From a checkpoint of a small transformer trained on Wikipedia: a variant of Muon for these matrices.
MLP neurons of a small language model. Each row is named by its layer, matrix (up: input weights) and neuron, and shows model dimensions 32-287. Each number is 500 + 25 x the weight over its row's rms, rounded and kept within 0 to 999. Numbers have three digits each.
After each neuron's rows, "fires in" lists the words (lower case) most often at its 100 highest values on Wikipedia text that the model never trained on.

L2.up241:547470539514478502472522528524485472464518494524490504452512490496497454479466506479493503482525498505498499537532530535542526489493510514484505515517501492451496486551526483492472517509540485504513548502491486516495554501475501485536504538491521502531549541477497508513533537517510516507467517482517458520532524478527488498516518521497481471499472473444500518492489525505519484540474506480492467482461455483443463472521488460485483524540518495514468466471488530573520511548499489504492517530469522512485500519525520536479517498536489461493479478489531495530511477537527512490516550501508538483485516524531462508479498518517499539526497546491471492519526493469521500499520523484520542481541523518490469442478446527451455543488533490487483516454480516498482495520496515
fires in: "states", "s", "california", "described", "families"

L2.up256:465560467479502503484497527508465502484527491477506467517496518508544458536488490540512535521460518467495482531514473496506460466477511499482506492505488485466449515498492516512425496517488525538471541536509549492497503464467554457518482525516433480501537488476482495501457537504482478481496499490504519502518488515517521485526505516466521505541476484492487523533491453523531498476522456525473529532497477525523490498528491469522495506538485550476495509525441464477492486472533491531478527518526551491508505514485485494527470514522511494501520517504540474498533478511548501456480480480490490514517522508522524502539507498507468526510492486454508473524523507504514489507474518494478501504503547550456490480515505459480524538476462522465481508513544512496463506479448528
fires in: "also", "following", "million", "literature", "netherlands"

L2.up1532:503540496513485549530499480513499501500534540497498493499532541467504467511485491491524524458549493502492449451543533520501551485511546466489525501494518510495497493490508522514525484482498492535524500504442516498514539513510485511467476503488474516528549511455464524489535514501528450468504453501553480499482537447516442517516502491508473529496481490540508514500495476543509467520468489497531520478483527537463517495487486512540506465487493518473484502535526480540496500518465511509472480471464546504504485480483467493491514503496475516485542525493512507455517464477503452473465464487551465545493501460559480488494491508455456514497526473501535507470519494473516468510500505540513506502485472513471501490472492473502492525491487565513461520486517553507514518473508469
fires in: "known", "such", "left", "american", "other"

L2.up894:504505451507523489502451499506493489507519511506515488518507524510551556493535489531468518514486533553523492505475499462506494467478486496467513485507460490491446496506551500511503513480490504520515543484520480502510527502501501456487529500505510497504524539484510516485464503502524494522533537470529513525503493477512477522448544523481473519555521517527517471485469540510486518465483490518509479511534509513454534501504461507512489485530514463464499556506482513492508480443486464480493488485502511506464459513489440506430479523501530513494508523486466512512478481519492478557545524470490502531491509508488483477534466493520494532506513484474508488466514473514521505539524482520520531484505492492458482523531483475498538533458501493495530442498508480516491529517469512
fires in: "also", "later"

L2.up979:505507491516489503500517478467498485496494528495461512511491508530519550532458479524518550478508511465505547512515503507483506550498496445493513492475550508486530519474494515490454533523484514481446455512493490520513506532525494528510542508555550481531521466529498514486486498512497512551499508496495494487485504482531502462490501487488519525502506474507540510515531491540491478524519481482535508443498516532507539472506436504497516480496530458483502521493492541512497479533459434506485466489540502508517561544489472514484456508496491517514439493505489498474496515533486532483537471525526553483502522501471507464506451500456532508448552476511515504518516504510511478511493484509465475497476516501487504508474435475513482484488531498509464516488505477494494485522489514
fires in: "him", "united", "world", "them", "office", "born"

L4.up1280:467543534513516519480455504522554493466484513515516505542500476524536545521474469504529491474481537510504481497535524526484517437476496524488535501554501463509481519477456501538509472543508488546509500474543475542523546490452502521533503526493474506506513527492510477536507486487518480473462484494491480518505513515523485503493515455523447522498529479498526484483468500469514489521483495465479460537490498476511517503449497475520476544530485516460462475456535531486502502498525502464478505523504487487489472490446478510525521468480487533559536491517510504472504527538473493523462507477480499476486515519519511528509491515526491486503510478470480490483532494541524518497506494502529527500534460500491504541475495539472485464549486515470512488485467493497479453487487507
fires in: "to", "of", "rokkor", "addition"

L2.up1545:504462491498480538491474477542472480478470474516523478519514519463483464534517511480512468509511521526493507543455466484526498492488488492482500495529499499508526511546493545530540443456507460516544490504454475509503505494486550492494463488482558528477478518511485530498478522501449497511491507489449491522495508502506480489498475488526528507508457528502481463519529502497482479538487488461518458489497528492504484481550530507481474484494509465509483476504475495488524534499552518501501488495518499510501439511472474505543530524524503483502519489514506493531486494510461531482486464522528503500480507501471520461534534504482498500477517471537511541508545505560516518474506469472541480481516510538555529487503496487473490466526502486517462570491517517507490494472486499
fires in: "university", "order", "india"

L2.up1529:516492495518536529527512500493512500511463496542511514473506521463503480441531538512442475481504492500489497469514558496569468510513469494461502506489487518450521547511515507477446505510496516507538473506505434496474504538512525506484522541510540509485482534501503540548491518525546521564466505507503504509517449508536508479486498496471475476516456538490505484509478515509531431497537489495478485474516488521495498476553510503483504558504512479502503531497469518462501514490492451506444472522452531537478487513502535526512505485510453487485518540514516492507507530488487479482521470507500459541524446479522458509493505507477443523485470462518516490448524509487501470495506517468539507503494486517487498490465501509522499471518486514461506536516534474502514469500484491
fires in: "states", "local", "academy", "university", "department"

L2.up293:468471499508504493523543460474477513487483477533493513504490517524508477482545473480488515510528520464509510496466490512497569513487494450496487492523504550530480492520456476521489465501512520500510513457534510528501452513535483517511483485525493530496474497531529521502467521526473538500542528477496500474548476486506524501538488493493458488480493516541489437530511517522543509532520559514462522516505484492531514470528509477497525493483516523506501486483512499497441500483490494474524470525463497488489523520505480459514490490458482466487471500537496516506479522500501511527491513477527476503515530500533465435470502536508510468548477510533472458455540507531513500495515531481497508513487481474456512509567488465476485481499498450536507511475513503463488521469482489
fires in: "women", "again", "year", "beginning", "eventually"

L5.up243:484540496514514540481462444476514512510509479494528495483517452473502460521476507519456485514471493474531469503472489467494456478492521485455521487468528533478513510488550521496499467487506459514537483468516522534488542496463491482483510506484501514468496477494544513504476507515467470462457511527519482472496531511482511511428521489465468493507479490503507521454487484532486524513503519475463481537510520496477480497518480519484471474537503516542497477519577493502487522462497485483545509480529462465460501481503523494461483512471547485509508493506507475471486495518489489491538439478499473534511539496532473525531492493467516501548535524519481460515503499562518529483476522512491540504532514531528485514529454519541476520524521505485462519491532504524536503493506519
fires in: "as", "of", "with", "treasurer"

L5.up1751:467528485541515536508500493464510464468520512491512485509573523473515520464455495515506521465538488501536498516523454488506452515479530505484515467482476464497474474506484502482493539515498499497450505508519508496534497521526502495480532531514533508496511500490497479448494473508504461502487452498521480474481541542494481485533536495467564495478510527496493490492469454503512496480538505468511465467504441491492511507503479523485493470472483470544486535538521486498538484510539497536494512521493467506449508533499496553494508502494453496530490518484509496505464489535499547498538482492492520496528511529521470490489496480499538517520519508509510551483500524511527473517508473520478485540526496518409490514481527491483486456509474511498523502479514461559502491473455450
fires in: "from", "well", "of", "over", "upload", "to"

L5.up1849:495481469512510558487506474522499476486482493480487476526532523477527481480477514483484547495479497497548520468523461503458441512577470503476477473494521468527470517472539513489511534494488536524500516525552504542484476444508563508474520509474473468501488461487504436510466492494502460483495501538476497497519477534539520526539542495511471489519473535485465506531480456522480505465523498476489462510483514518455505492531470528518488465534490506485500512500515515534453503517513529527519515517506507529510513524516505508474496429497497471532506520490510473494481491483503523530522493546504453470518482460499498513501490491546516544520491476485476505464539525502514472548497446502515549519486444499477509491509521518509474491511513512466492480507533481521527525485514528
fires in: "of", "thus", "instead"

L2.up1526:486474485498510521478498514481506493500515505518521462511477539485487493501494500476522560507488518496505467519511541469531503470547504466523505460448531536468514468501510456535527450538536525485491501510506518540505493534533511468517533469471565477504472468535515474492501495527538488469501496495539458516500499488470480520521527519503513491520501533527493504480542494479497494552448487500465551500480495489505494543540447520509515518507510491498495483536508538495461460535475490519497495507460480496478475501475505473464468510520474507510508497509540502499504514530472487500503464511515512528497535516449470457464490486448505500475505518481470466505497476499502464552450470468490521546533461519518489495524480485502489515496506491486491475466477516511466451511458510
fires in: "this", "research", "more", "large", "person"

L2.up1674:460501541545485537544508517479518457475461507446477474480505515513454529496464518510480491526503545478458529515550507551475515522519481516513524525482525491519493500519493507517491532514519500521491453524484509483495543480518458516488519521503530516529523487509512520522522538504467467495537498484511493510483462491530466457531532459525459517521487521526496497475479498534509545517496485544478458495507460496517507482509521522533490454518488525481515514491504516466490531519519500486450497503485497517449527513478530499491494501512517453466451462535532509470478441505521514475439491533498499484505469416495472482520500476481479527488488477486509521557517492463461479485502525507450504488510485507504483505496477481503499498529491432470483508523520504478539488505505487
fires in: "published", "republic", "known", "major", "period", "other"

L2.up1075:522516508505485483525542492487492534492516485495508508542511493506492499542469469526492522530521474498488520449495525485536508483514567528454541515505516536458503527470517497480524483446517492513471503517471492482547498472502481510495495480506491515475464509485514483482549497472542500529473449484470510477489502485485524505480483498481461504502485491502493503463442485500532477456448526450457530495537535492493503494524495500526493481507494522486497510486516509528478488532492445491495522495484501495535508524510463505488478491466451512524527472510491488496471530525487498497483534546495451502568500448500591497510501498553497502510495469439466482491483504487460507495515532496485489507467497519526496487500517514513521514446506500445504506475505483539515515499520504
fires in: "football", "station", "city", "school", "town", "building"

L2.up1467:506503521517430481466520477493514520505542520476537521535484493524486469489474476464484471487484561499487461535484552494504496512494476502518563467496463496510529471502467487464521456514489503510507491479479512527479502475474493538503513459483462484529494511469517475487480507491502510462545464519493550498511538438504512513528513527532467484558476510531527505478489452529526504528499522534485482513492473497505507471490460531449517536500486502489512525489507454521513509516488498474474473499510491487480471512488483486495532507552453534487518477492462503510513519511478504508538478431514528488460466507531500497563537485511506545483553490481507503474473503496516511515540510515504510549448484504545465461475491471518513537542493502484500512476512467496498494508485518
fires in: "illinois", "announced", "process", "countries", "casino", "county"

L2.up937:521470477495465470474536533470475523507488508496459483477534523524541504518545515531491584494487421482487487471510503475477494470540467489498440502461458497522478503529479481479446493516482535515524495491504544504496492503452481456499477516502474494504523530519511499496514487523524517550481532510541502533541530474494495487507479502465506450493503474496516463481511483508539506474491452502512489501488446542506485471489495492497512539533510505522507522535477525506501487480486504490477449497493518513480537486512490496530477517530501521543489494453470491518519504528504503527531537466486514465516494545479453506547480518459480486477487509489497519505492461482505515492510510499519478463461522530470486516482533468552489541491485507528489494520512522511518514455540475
fires in: "born", "japanese", "played", "authority", "team", "japan"

L2.up1521:436479527489536517451503477525518519536466515486526525550493513476473498522475538519508491485538525504533497469518511495509550516481543488503522518489506518481507489460505532495496520500507508496463458512494537498472452477513476502487505504520474479512503477501503471482507493531498507501527477523494515530464501498520537493518524450507501505493475508492517462482520465519492466493471506493506526533508466465472452483539483471526518520482481487514438490523531498488516480539502472539490541440545481510482480497530506511498538516521496471451520484516506491523483476441505474545504473462474525539536514521519489504474473457509508526517495497520487473510502516533515526503478463480542502472509526501508509551471530491485515514583538488482509523455461523496550494474442497
fires in: "known", "history", "education", "each", "introduced"

L2.up514:514552517508495513468516476474507503494464506477494496427453537533526528487496467506472477481552477514474520483508479477544515502502479508544503526491465476500471494504547476515483473503502492526507457506466455490479483505508542526505480491518487536489500497514497479482530486476539519518508530491518466513475519530529493511521508491490488482525463514550478470485486480527476544533488521539491490474527448528496528492507531521524506562481488462526481483503571487473483500513517503487498500473523499474473498522497503472482514476513456453541501509528500495488473480473499502551500556542502478506476511484501510489496480451504471487509495488458470486452516489509459523497516528470519516475488514476510506497484546496516515474489506499489545513468529489550457493464504509
fires in: "city", "town", "game", "returned", "n"

L2.up1688:508503505520503538491469481502514469505509491481497498515492519507513490540545492533550543525504523531499458494484442525489492539451507506489484474493526446509511514521484528493489517467504517475526487484511496484486466471514507545475450513499524505519485480477482563490479508483471540539528473481536491517487506542498511510455496503505543502487477513506472500504496506546516463460510477548551469487512575469473507509494527529525505466492479506532467518492471465525467506476490504517483459499468452497501484517450535523542522497448497522491440482516523534485459530525497502508487470492497527531496476514536537497461490512489485537524520501482532473486514514488533495490483485470487469506465507502494470495474499477457468493513512560425533528462498503488469508495476476
fires in: "based", "film", "due", "authority", "division", "author"

L5.up718:480506528498461500509521467520500523483517508514504469472492500541526558455461521473526493497523546487521519501530477506504494503510531499447511473508498467501480543485473489493552489502501523480533505526515542507450543500527508526495525527531488475515497494504483515477509469496526488476524493483498493499525532548480466475513423464511474489495507495475511509481492457536497480486492479483531485511489460487513518522499461529476503469536537571527488488433493520467496481523482545514497492516513486482544470518499474505491507504500463505502490509443482498526514478552488469512490508487485508485505510517455509477518528513461499478487517485512505544506512524515490519486513529515500494479511463472520497519476490477507488476527515481503434489532502476488438524438447504
fires in: "of", "often", "you"

L2.up1413:484479503469470490495484455465507489502486504524509485511493507484489521505486537487509459503486459500512520494456527491466515504474470510477521465494521525478483527497502482514503533512517518511458482501523471524469503552484503488488463518476503477495550515511509509498506500521461511528530515475497462513493515467492539472489552472485514492496528536487509464477496469518499538521503511521494499505534465518529520471475515471503478520515529479509506513510512453533536508436513436506515480508557498480521550540549477476471475473529479485518486520489502528553502489473479486512505500501521483499562507549463498491488428501489454516522444495553484512491479519460523505468525529504489516419460516488476538513525516473492529549513553529474538463534514511503522550485519509
fires in: "until", "based", "singer", "later", "january", "angeles"